Part of a small language model's weights: 10 layers, vocabulary 1024.
MLP neurons of a small language model. Each row is named by its layer, matrix (up: input weights; down: output weights) and neuron, and shows model dimensions 144-239. Each number is 128 + 32 x the weight over its row's rms, rounded and kept within 0 to 255. Numbers have three digits each.
After each neuron's rows, "fires in" lists the words (lower case) most often at its 100 highest values on Wikipedia text that the model never trained on.

L3.up891:077065135145165125127134135161132124189172187169149143125134126174143126086145146079059094162058154152172088142097148112078108148114107132157138121144151104132069081136112114132141131062110125096138121064142125109149184151142114117112116132172119110104108102141087143131126166118150063190
L3.down891:076114134145140158126170153176154104138137141189097170104140133095092131163092139071094100179129129100145163075128191162155080114092134177096132131192169099133122103119147135101107092062124151087118106124084157117096128110116091102128176131150102171149091119118081144145095150102194117142
fires in: "year", "york", "yes", "you", "young"

L3.up723:121184117126083091079116168177143115193166137140095134065125140135125142071077175155129135149175117127155124123157133146093162167120128083115106191150156125099201146091060158085134205217173122135183155173152092117152095108135134133141072138126110101133139084069147125149109157135132072109
L3.down723:189127140187115100117130140162108132132148132117187117134178143123108166153113154087115093123158152143112096071131087083145151169125126152137138097064208100153124218170067130124070148130089146143104152105166174182176119116142136143114130104135147085095116096110180101151115147138182120132
fires in: "with", "every", "to", "several", "for", "version"

L6.up365:106156096150144179143178081067180112128127135144124160171123084120129107100094163155112112148135112202216120107141166109173127149201126108093101132105160088135143180124081184148136126092154158116138163133104136137129077091187155095157151170148141077103120183138098127113090143091188171137
L6.down365:087130135124116127117072105125134131140054114133114168159129129120170103142114131134098109097105098181197124149152150105136148134121085141182080084162120105138152133163164136120200111168148151141106154122131157122108130148128170152163129110089157103130134176212081097134112073154067084071
fires in: "player", "such", "by", "played", "development", "film"

L3.up4:146122115106045078122108157109113138083128100125154127166161112152145075172163111092211188165140190151115115170113093085118163089174192144130119114111178063127110077122128095078186103145107094144118097173160087152148110124126117165147135099127144064103108137178107094146085104138165132121
L3.down4:121123110074095151107129147123090130113098121138185087151139109181118090142157173098105158184123117084084142187168168031135176112174142155140135074098148166105075125144171109097144142139159105112125144180152156162138170129128104130141133120080159101144153077166104134127141124140148104135
fires in: "at", "great", "there", "through", "over", "what"

L6.up702:099189145102176150144125117099147174142083121121103175127149151122108137184102105151077138124122079159138129147172079106119123141109111137105183119185112137145093118114109076107126171174104167176117111175107196137127127136201140100154128151129105153084169133131084145135137126104131113147
L6.down702:138083161106124130064125163146127157131193123097177148148094171126201038140082157086147071149123124123115125112133169119146100111064150084138126101078125168147115151170161145194055123134112094155127139153155121141175133115080124132159144161119094101127156103109077086127119112096188089213
fires in: "s", "different"

L5.up837:132120086072100048133150105168175203183127104162160086134123146121120149103172152122106133086106091118134135163073117149156196191097134110147132134143162141149099124136173098188180155133159155136165115109084166073145187145117140134152165135098107134099145101074124109123081128115158158134
L5.down837:201158106185147153141095133107067133076179120100163137146091116121091134111182097126171129129083163118129085167120123135145128110136130073079101104149150134123115140059120242145097140126096097096084108176108157127120095192136113176118099148113130099179115147161137181151121112122054102111
fires in: "for", "france", "group"

L3.up140:086162120126157083136131094105071082131165224146110105098175156107109113119117104110145123067135071116105172096126131160119129171151117168172102102075131135124076124159139099081175144122102098082098178116130123156096080166151114051107121155123079080112114162103149094148126161127131126130
L3.down140:181099096098137151181159097113091107067230110096063112095182142093125136103153103130163121137161137103103218145079193123118176139185097112112121144167140115141144141141165153151079121118145086103114112169117142163061125134108097046140093153127078117125147124132179106169085152149179160151
fires in: "with", "from", "like", "life", "climate"

L5.up755:161174078121119129129066190121081147104055166104107100117207107101127172153094151118088152081080154135135163146113143166139165122134139137089120139122154155094148170089173148117089111102144128134105130139163116113086128129164102157167106127097135102095164136133136139185140098113079136119
L5.down755:105117119170123157154142163133124055099111143127122123120165170145129154124148125159140083125128157128138120139163163145144127192124092139126138130138112125135106081155086158101154109061128143159220154168138150096126110109050125154114116149191137073121073125149104089114108112144138075157
fires in: "had", "valley", "succeeded", "december", "college"

L5.up392:102178116103132130140143118114129156118179099140106109152111094182141156136177132113113131089128119123109149126143050087129136155152058124131164077091036205112105104149155109089107170141165176112104164062143138148161140104137196174100125104117125144178072148117090142085126134101135171103
L5.down392:118101184144183173124085126202181102123097083185186102096100143150059121134103158121133120113135157075154181118115160129092138148062148114100078145146109165131098124146083155172111182107090139161106124189151131164149168171182101100100091108123139085113134118156197109159147139184145105099
fires in: "south", "massachusetts", "east", "house", "current", "first"